python train.py --n_layer=12 --d_model=192 --n_head=6 --n_kv_head=6 --head_dim=32 --d_mlp=768 --vocab_size=2048 --activation="tanh_gelu" --norm="layernorm" --norm_place="pre" --norm_eps=1e-05 --positions="learned" --qk_norm=false --attn_scale=0.177 --bias="all" --tie_embeddings=true --parallel_block=false --init="uniform" --init_std_qkv=0.0374 --init_std_o=0.00763 --init_std_up=0.0374 --init_std_down=0.00381 --optimizer="adamw" --lr=0.00279 --beta1=0.95 --beta2=0.99 --weight_decay=0.042 --lr_head=0.00897 --grad_clip=2.0 --warmup_steps=447 --schedule="wsd" --decay_fraction=0.841 --decay_shape="pow" --final_lr_fraction=0.0 --batch_tokens=65536 --seq_len=1024 --doc_mask=false --train_tokens=332700000 --steps=5077 --dataset="wikipedia_en"
MLP neurons of a small language model. Each row is named by its layer, matrix (up: input weights) and neuron, and shows model dimensions 0-191. Each number is 128 + 24 x the weight over its row's rms, rounded and kept within 0 to 255. Numbers have three digits each.
Before each neuron's rows, "fires on" lists the tokens most often at its 100 highest values on Wikipedia text that the model never trained on. A number after a token or word is its count.

fires on: "hern" 14, " to" 10, "n" 10, "i" 9, " north" 8, "in" 8
L8.up141:094099131162114142134092108161150145146102124131154133106150133174121161149147145133123122117129108146094117119103091140081097118091136162137115097098082128138142135126132104074110168127153134087142148150144158118115118077164143137144094063172113115100155110114070138092184129103123151144166133123145156114104112169115114107164144091099138150132143119128151146146109142104145123133101140146162142103110146132162148087145109132150138103115159098120126110114169129142111120123165131130171090121125127045111156109120135129117151104146146117113139149126118094078120126134125135149

fires on: "-" 28, "–" 18, "\n" 9, "ud" 6, "ac" 6, " Ch" 5
L9.up249:138118161107145131153111142144172133167158136113144144064122134116151115163100139103101110157152117150135114147090134135106118159136149130152120144118166159128117161163172097145135136107114118135100106153112138089115138131119090171101144134124124135160077074083086144141071106122143162127072150121112148108121130111131113132092122133132141100151119157108133178120086162102132132109132086082099142134113143078114130129147089146151153134187122093123170131144115103131092103141157122102123102113119141113130134158117119082132161113089112130115093168125147146143103108118133105105

fires on: " and" 95, "," 5
L6.up222:104142111163171119080094133136117186114096112097137122157123131090148109125111091098089147138131128093144151165132112120095160150148170099139118124152147100132200129130147119158120125112139140115168119114170145144101092159115112144153117152134125157139095168105112122121140119110087123150127135096156131151126110151121091096074130125121071156157134144105108123176151103090116113088132113133144125132114111143116096158087120138121123137129143144112106134127179113163119125108166130118135129100164130156132099165111084096131162119089137152116147091084137190132130141112136128129

fires on: "," 39, " up" 9, " there" 6, "ided" 5, "ained" 5, " on" 5
L6.up681:153168114125142141080104151112134110125105096103132082155149103075136161120077108114152157138119119131144124117149170096094151163125158127130110094119137122170167160119132082159119121136127118131136114138121127132128114130129110139163157138062100134122112135125146142124112167158109131088112128116137128083152127146141096123092137118094117098109130079127145136119125130142212156105143077133163101094137136110150135147144162124115118124128116113102133132128114089116095103104151132084111146149138127161157076176118121114144175130076127089128133131161124080147106141128154156123

fires on: "ent" 26, "ust" 13, "ant" 12, "est" 8, "ig" 5
L9.up631:152112140135130111172122094106144163142129126130144149075137140108139110131100104158087132145156084139168145109120172159129133117147105135151184118169126149122139119113142142142123127096109153086111101148180126127167145139118096119147089105129088132087123123076154086152107123112109117084176112115143104094138121128105118140132133113074090128166101117116125144125142106166182134156115133110096160117108127102140124163118127131098151146096137172104147134179154131121107115148117090082139092121110155114122131175168133121107151094108131106133141179108145103116116139152139142114

fires on: " sc" 21, "at" 19, " Sc" 17, " B" 12, " b" 9, " ph" 7
L9.up298:112118140157148081124159112124167108136156125105169108140155112142095203148123116141070177100113131157121134139140121132124150145143123152161176132147142143135161092114112122118146122135165107122121111142147117137127143156091110117122120171130137124162105144142096133136118150178104095092167166124078116140117098126138121104102143106154129122094175121095136135098149117109109149109111102178095185116129165139153097105109127108125116134114131153094139162151129128138156110151080171078111110094113134110146149105102115083110139098120118132103102086103162124128128142113148103107

fires on: " out" 24, " on" 23, " over" 21, " up" 14, " than" 4, " about" 4
L3.up181:137139162158126127123119127131127146130143075114155088131165122114138142131106142143127128144156100078093126159113107106123175132136161132130137099101113175091116111147110091142132148154140134182100170134098122105154119104165100151098158122094156161107148083110122085125085131125133168152096116153109154123146159168142097115132115114106132090178137104128145134082115089151190142113148109151124135096104133130148146120129165138164123103123134118093141119146141119139124123124144114123116122104134076159105118159129140122084141139093121120151074156141135070149153175139159128144

fires on: "i" 40, "in" 14, "is" 10, "os" 7, "ic" 7, "ir" 5
L9.up14:093078085143166156145113107162152164142126119119131133103186136164141141111144141171132142133077087169160139148163111148063124127122140092139154136154104089084107130145128099079098182118176134074122116109123118129124130143111130140160123120112128152138160105110091127113114132107118140127124159136089117172112120112126120134084139134110140113188161139136125164115103135154142140146121139083100151153115144108109141106134133101161126137142151118126083082157103144135088100133168144119120088134113147114138103119113158126141140123143138125137126125114147065147142112159134103119

fires on: " B" 50, "ib" 12, " b" 8, "ording" 6, " top" 4, "ast" 4
L9.up317:138105157156097141108086102126105142132121095130121079069110151123135153121103110122140150112127120134125131151140117109139159119103135149131150119160176147135171123080148098110128124122150150109103149189142174158131092166140135119124099121106169110141132123132104126135125125148156114121081112118126107162052090126139094135156147118134133113121178148120142115145096124079125156119168099153108181106117165166143101136124166103174106129143139119086110119159141116148131142138105122123123096125115099095130123167124105146120133089122108118102114108151146147101115091124126204143

fires on: " W" 90, "ew" 5, "W" 4
L9.up705:105121157108148077088126118109146158137162117098099064099131113130097162114140122126114142137096141113106099116140131154110167116136149083132129158106092147112093180146094119138120152089143097152179154124121119155093156156119121122133142127127116145119134153143125065170142160211117127117107133140126171143142105106100087140096154160072128077142123123127141144135107135124146129145108145124143102119109150162111116116130104112146117164125130157140129150153140086133148129147091099121187136127108133121127125140099121127117144096099103078124149108086141145105143120142126156092

fires on: " ind" 20, " m" 19, "ll" 14, "ill" 12, "am" 11, "ig" 5
L9.up283:130125134162152126145113090106138138150101105121145129109133113148127112140119073140126120097080130139145133119156128120088142154174146128152099109074140129145151134143161106161154159125166075127139110141197124137124145110131107171157106111160111135095094098125109101118150146167105136135094099123140112180111162097130136160117111118131104155120091137143087146135136081105152085129103136117156138122105071132160112074172135135117150140101144104128106129128148090145138123162100140142153133122089105124094078160129145138117141129093117150118111140123126084080099171154132131114

fires on: "," 42, ":" 24, " a" 9, " the" 9, " and" 7
L6.up497:104112123170146098133097173124168143108124108094194105152178110129168146111087126098128162094116110119133145160143141153126167162123183109150119100157112082141122140163145130120131115118139117140122097161155135127100118151125095118166135168132157163150133113113123096129065121143134109140146156099148128111118121184137142141162121148093124134143132119087127145154101124081113125085117149150129090140128121129145064113079088062145161174115128127135094115082160165143128121141123152135139118094134113141120148141133104102122138121135112108118119108138129117124120129123143147164

fires on: " f" 73, "F" 15, " F" 6, "f" 6
L8.up261:104149136111141094134118112120120142144124113138134120116142094140134115104128147127124192113073106088175136083153132141158120112098120138157151128119141107168141145144135149114117094097136138126172078144138108144134158119152123126129133140128116155124118165117125154113123132138090129133118124111110130127150110122105085167110113122113157095090111111116140134152125071147174102089155143159109107075147131100114110153113133124111138135130155144119075105154066124149198123088105148085122147111157087115138126183131148122122142088092104109131152113091159148103108138095189141108

fires on: "," 13, " to" 9, " w" 8, "k" 7, "w" 7, "if" 7
L8.up647:121128127112081118123105147091149122153134091118101085134157126090141175091148144161118104141129126114105122127153090092112139132087141095158097122122139166143168149085116117138122151147092057126120159140103124132149122128130137113117135145128148174113099148091115094134123123155102136117108166150111128129089142159120079123145122118108151103157109118145113149157140164130148131089131102151129133138115163149118124114171201124168161096125123153124179121099125071141130140133112135091142113141099126106100086136124161121126153084134114076115133109142123123160154138153167174124

fires on: " W" 32, " w" 18, "w" 7, "on" 7, "19" 6, "W" 5
L8.up163:099091113134115099129101107168151145126153113111122116121109158114151129126113126174127132135157118101086106138142156129107136112150128085134118158118096146129146131129062108083139149121134096157150142083126153173122080157140130133130115119137181168136115155086118105131126073173121139152159139112132145116115128107125098132157138139137125101141102102169111135091095121130131112102117108115105150155116191138097135127133148152141126132158100086148169156149160117138149138120158182149132072138124154120103136109101126120103124106110084082117146075137151138137141107163179160136

fires on: "ol" 47, " of" 23, ":" 13, " Pol" 5, "ign" 4
L8.up355:152095135138113143169077117142122126136169100126115133132127115117097191135142139132107150129112110168105122153094138105096110144121110115160140138131091164097125145121146105135127155181114124106116114145221139211096126160110156103125105128155097168136114140100157150128118116121156158151136097103095169081146139147096125158108136118091151101124126156134127120127103098117154151118144120124072114123117121134107096139141104095088159129170137144127105135108165146138122131149135126121159105089111123142143133147116155092159133127111149113092101111073156161120116140137126144125

fires on: ":" 28, "." 15, "ed" 8, "ite" 8, "w" 7, "ied" 4
L6.up144:146103153102123096139108169182154118131096105115105117115090107125152151128170140101073192146088102141139119140095129116135139158170129109134130134132113139149150124123104138133154151143180113140083128152117134104147117094132101125117174155119106153150143141085143108146129112176140140149159142121094154101134100118120089136125116142102121068136143144152086079120105097145154140131134128099127153140104116146127137121198132132134133116202122125106100148089137081140095134159126163110143126108126117136090139119128097118114146136073109102161116167134142102113130136138130154100

fires on: "ic" 20, ":" 19, " of" 17, "ed" 7, " C" 6, "ublic" 4
L6.up176:122141138155121119132084138163093141122141124096145128112118155101110150116135082120108143114136110140137137148128130118122136157157151100128127135152114092112108167136111147145143110132167211157073069097175143156115110154135131113106160115126071146160141152111128112130154099139144140103131184114151138099123128151135116130096150144108120073098130138096108098113098128139111144135135119134111130127113096140128103125132119132162147129151108182121141145083152099118104102157120090109129154129095102147130125170100077085124130108139122159182126145079145113122114189135168157128

fires on: ":" 50, "out" 9, "stit" 6, "," 5
L6.up750:116074117151120153169120165143130169136130114120148122094153114156147111134108106114108135088118140173121143133134114092139139139116138131118139130143127108103171148121095085146129124187109098120164085186138156167126128148143112161146088156106105150115172156114106119159114103178123162131152123139127114109092118159101099140154117097118111111123164150147080161105118127138122141080121126155139122148108121139128103138107133116147119207104157135154114128092115138133147116132094129120176116158134131104113142081132085110130116109106098124105174087099129114117104129150144187122

fires on: "ant" 24, " such" 15, "ent" 15, "ust" 13, "ree" 11
L9.up67:148092119142159152139105127148129170142138123141140122111119138119121129148095110098116121142141064143131138152123169145126090149172154126113136109143162137156131152109197109147123124122092130110105079146151137127144161160090130117162106099158071152115138139096124127155135151172174128140137109116112140127112122119149129139140127161109118076114123092115133165107110119091152150100133119095133106138125114126161080140148149110107154128121095140104150142098154111128099138158105111107125075124086169118124063163150132060151141099155084159124140101125155112106094098112128144123

fires on: "." 49, "," 20, "\n" 10, " and" 7
L2.up102:107114126131164135131152147157132150162155124128162101133155069093126127125138126115121114132145089114111086147116106125114164130128123091148105093147111100103146157156163080135118184123132156130076137153147110166136092124116122112148137156071146181132134112080129108124151141128140134142133109117144136139112114157069113124123152133116122116112112128104136144135130126131120115102085141127111121106084138130152121129113154086119122182122146125128082112111155131187131112162142147111148148129129098105130064099109104100148168121093145151188141075087121123069130125150143147132

fires on: "-" 27, " under" 20, " b" 14, "p" 9, "b" 6, " ann" 6
L6.up528:117133117107111158119116155103155149162176096160147097163143127152118099103094123152108126111108101142135093161105110088136118120106130117130141069128171131170107117176089131101146145121109128131145122142119108148137112119137098104114161146097130186146107161103131107141147096142102129097086120174129182131146122156104142103133136107127164079144144153130121149099147123145144137089116104159117119115131115149109127067128133141195129147159121110100104120147141111136146105126129180178133126116113141101120077116083166135121139133148132111098151105152130156071108110123150147112

fires on: "S" 16, "w" 11, " rem" 9, "gr" 7, "le" 7, " w" 6
L9.up686:113117108131137131091118131135170119141114122104116113133143098091123155125120109156142154121124132131136134137130132120121137116126153080149097159089122148132132147114082094116160109148115124107130128132087137172175086096124126172138138120121152106118148144145128101142137109207037129141129127081141112163164148147056145129138139152169169142131157144150162125121138160086096131124152128152143168122112138129124145094117150142126097144161117100119154119120125123132147179166127122099142126128068116113122141120146132098133131150113077080106137108110141136117108073123128120079

fires on: "f" 19, "em" 15, "pl" 8, "ff" 8, " f" 8, " exp" 7
L8.up119:110143162144113149084125135085146133203083100130117125152112080117087143122140139135142173096126104092152106141171125119171148127092137092133088115137163097134126202108118120091133144114149132127177105130119148133122125117139151149133105141119114138147098122130158104108147139138085075120092103110137134152189176144110119085126150100128139104147117119126121144165134130114125132107150143115142128111142103130108123094149146105115137121126149136118133100164114088152149111154098152058132115123152094153138154167113131129150152098127105132104137120118121101092075118152151121105

fires on: " b" 51, " per" 42, "at" 5
L9.up444:179147150124147097097114132165164121115165118141154126142142129170138133114123134127122146115084123153147163200153125107111145130110153126116109111151152165127122121147083088102135159133109109115119136168110091162109157145087128099107170136097113138123123157157073132141081073165112143126103098118109128126115126125094117135100149103146105096129126159113168097135132092129152136135144094166127182103117145157139136108150177138132096149124114136131122151140100095138147090132086142117106075117118103115140115118103125146159164086108108116112154109135144164095109140096113158146

fires on: ")," 48, "," 17, "\"," 15, "\"" 10, " (" 5, ")" 4
L6.up431:099105119180164135102107159089149144136128083135152111127158131125095168114112135166129116102161126111074125155150134119142103111171130110137151072151146108173166180114113130136139111104149147145147152133126140125108121142126114110108142127094112162140135173099111107119105114141103139096148161093124118115131139120093140107130135134114124150170135199107148166143095109130084120109138141128118097111114100124095126135091137084138154130152156076132101151088196122144164128143146180104124114110129103111140099147108136072181149131124117146130136099119138136110097137116143133135

fires on: "ic" 47, " m" 10, "ir" 8, "ordin" 7, "ill" 6, "ign" 5
L6.up742:153097103121120134157124143157111132163104085139112149128150105128100098148154100142115131148090091152132138132163136140111139164195124143108094107092116103162093116104125135162151158126164113145115121123101148123158129149102147134112133123105073175129124111121078104173185080128110120168110116147108154119079143114131118182136142133135086127140111126134119159104104162097171113161137090123168165134112151129121149086149115073111169120124153114127092114128134067124132135135120129149112133109127160116114119148118187128162136119147137116114127123124142072130131110146117125133

fires on: "," 93, ")," 4
L9.up719:124105132151148122110097112079172114114153105110154127066167115128096099081098121182123120091118151132116125115170117126124138162090143140140132125130144151151175151133127152152095130094146118146170138154110178153103122146122091086142144116146120150121101127123125117127114099120078154143134148110130131123101095126129150094087104128125095115187128112162127150172118130127085151102125124150155099110086159175074147135108135139150159125120116113161132122111195118135151103111148121143109139141123127111163101142112098109158164124123153125139130071118127147110111167144154118138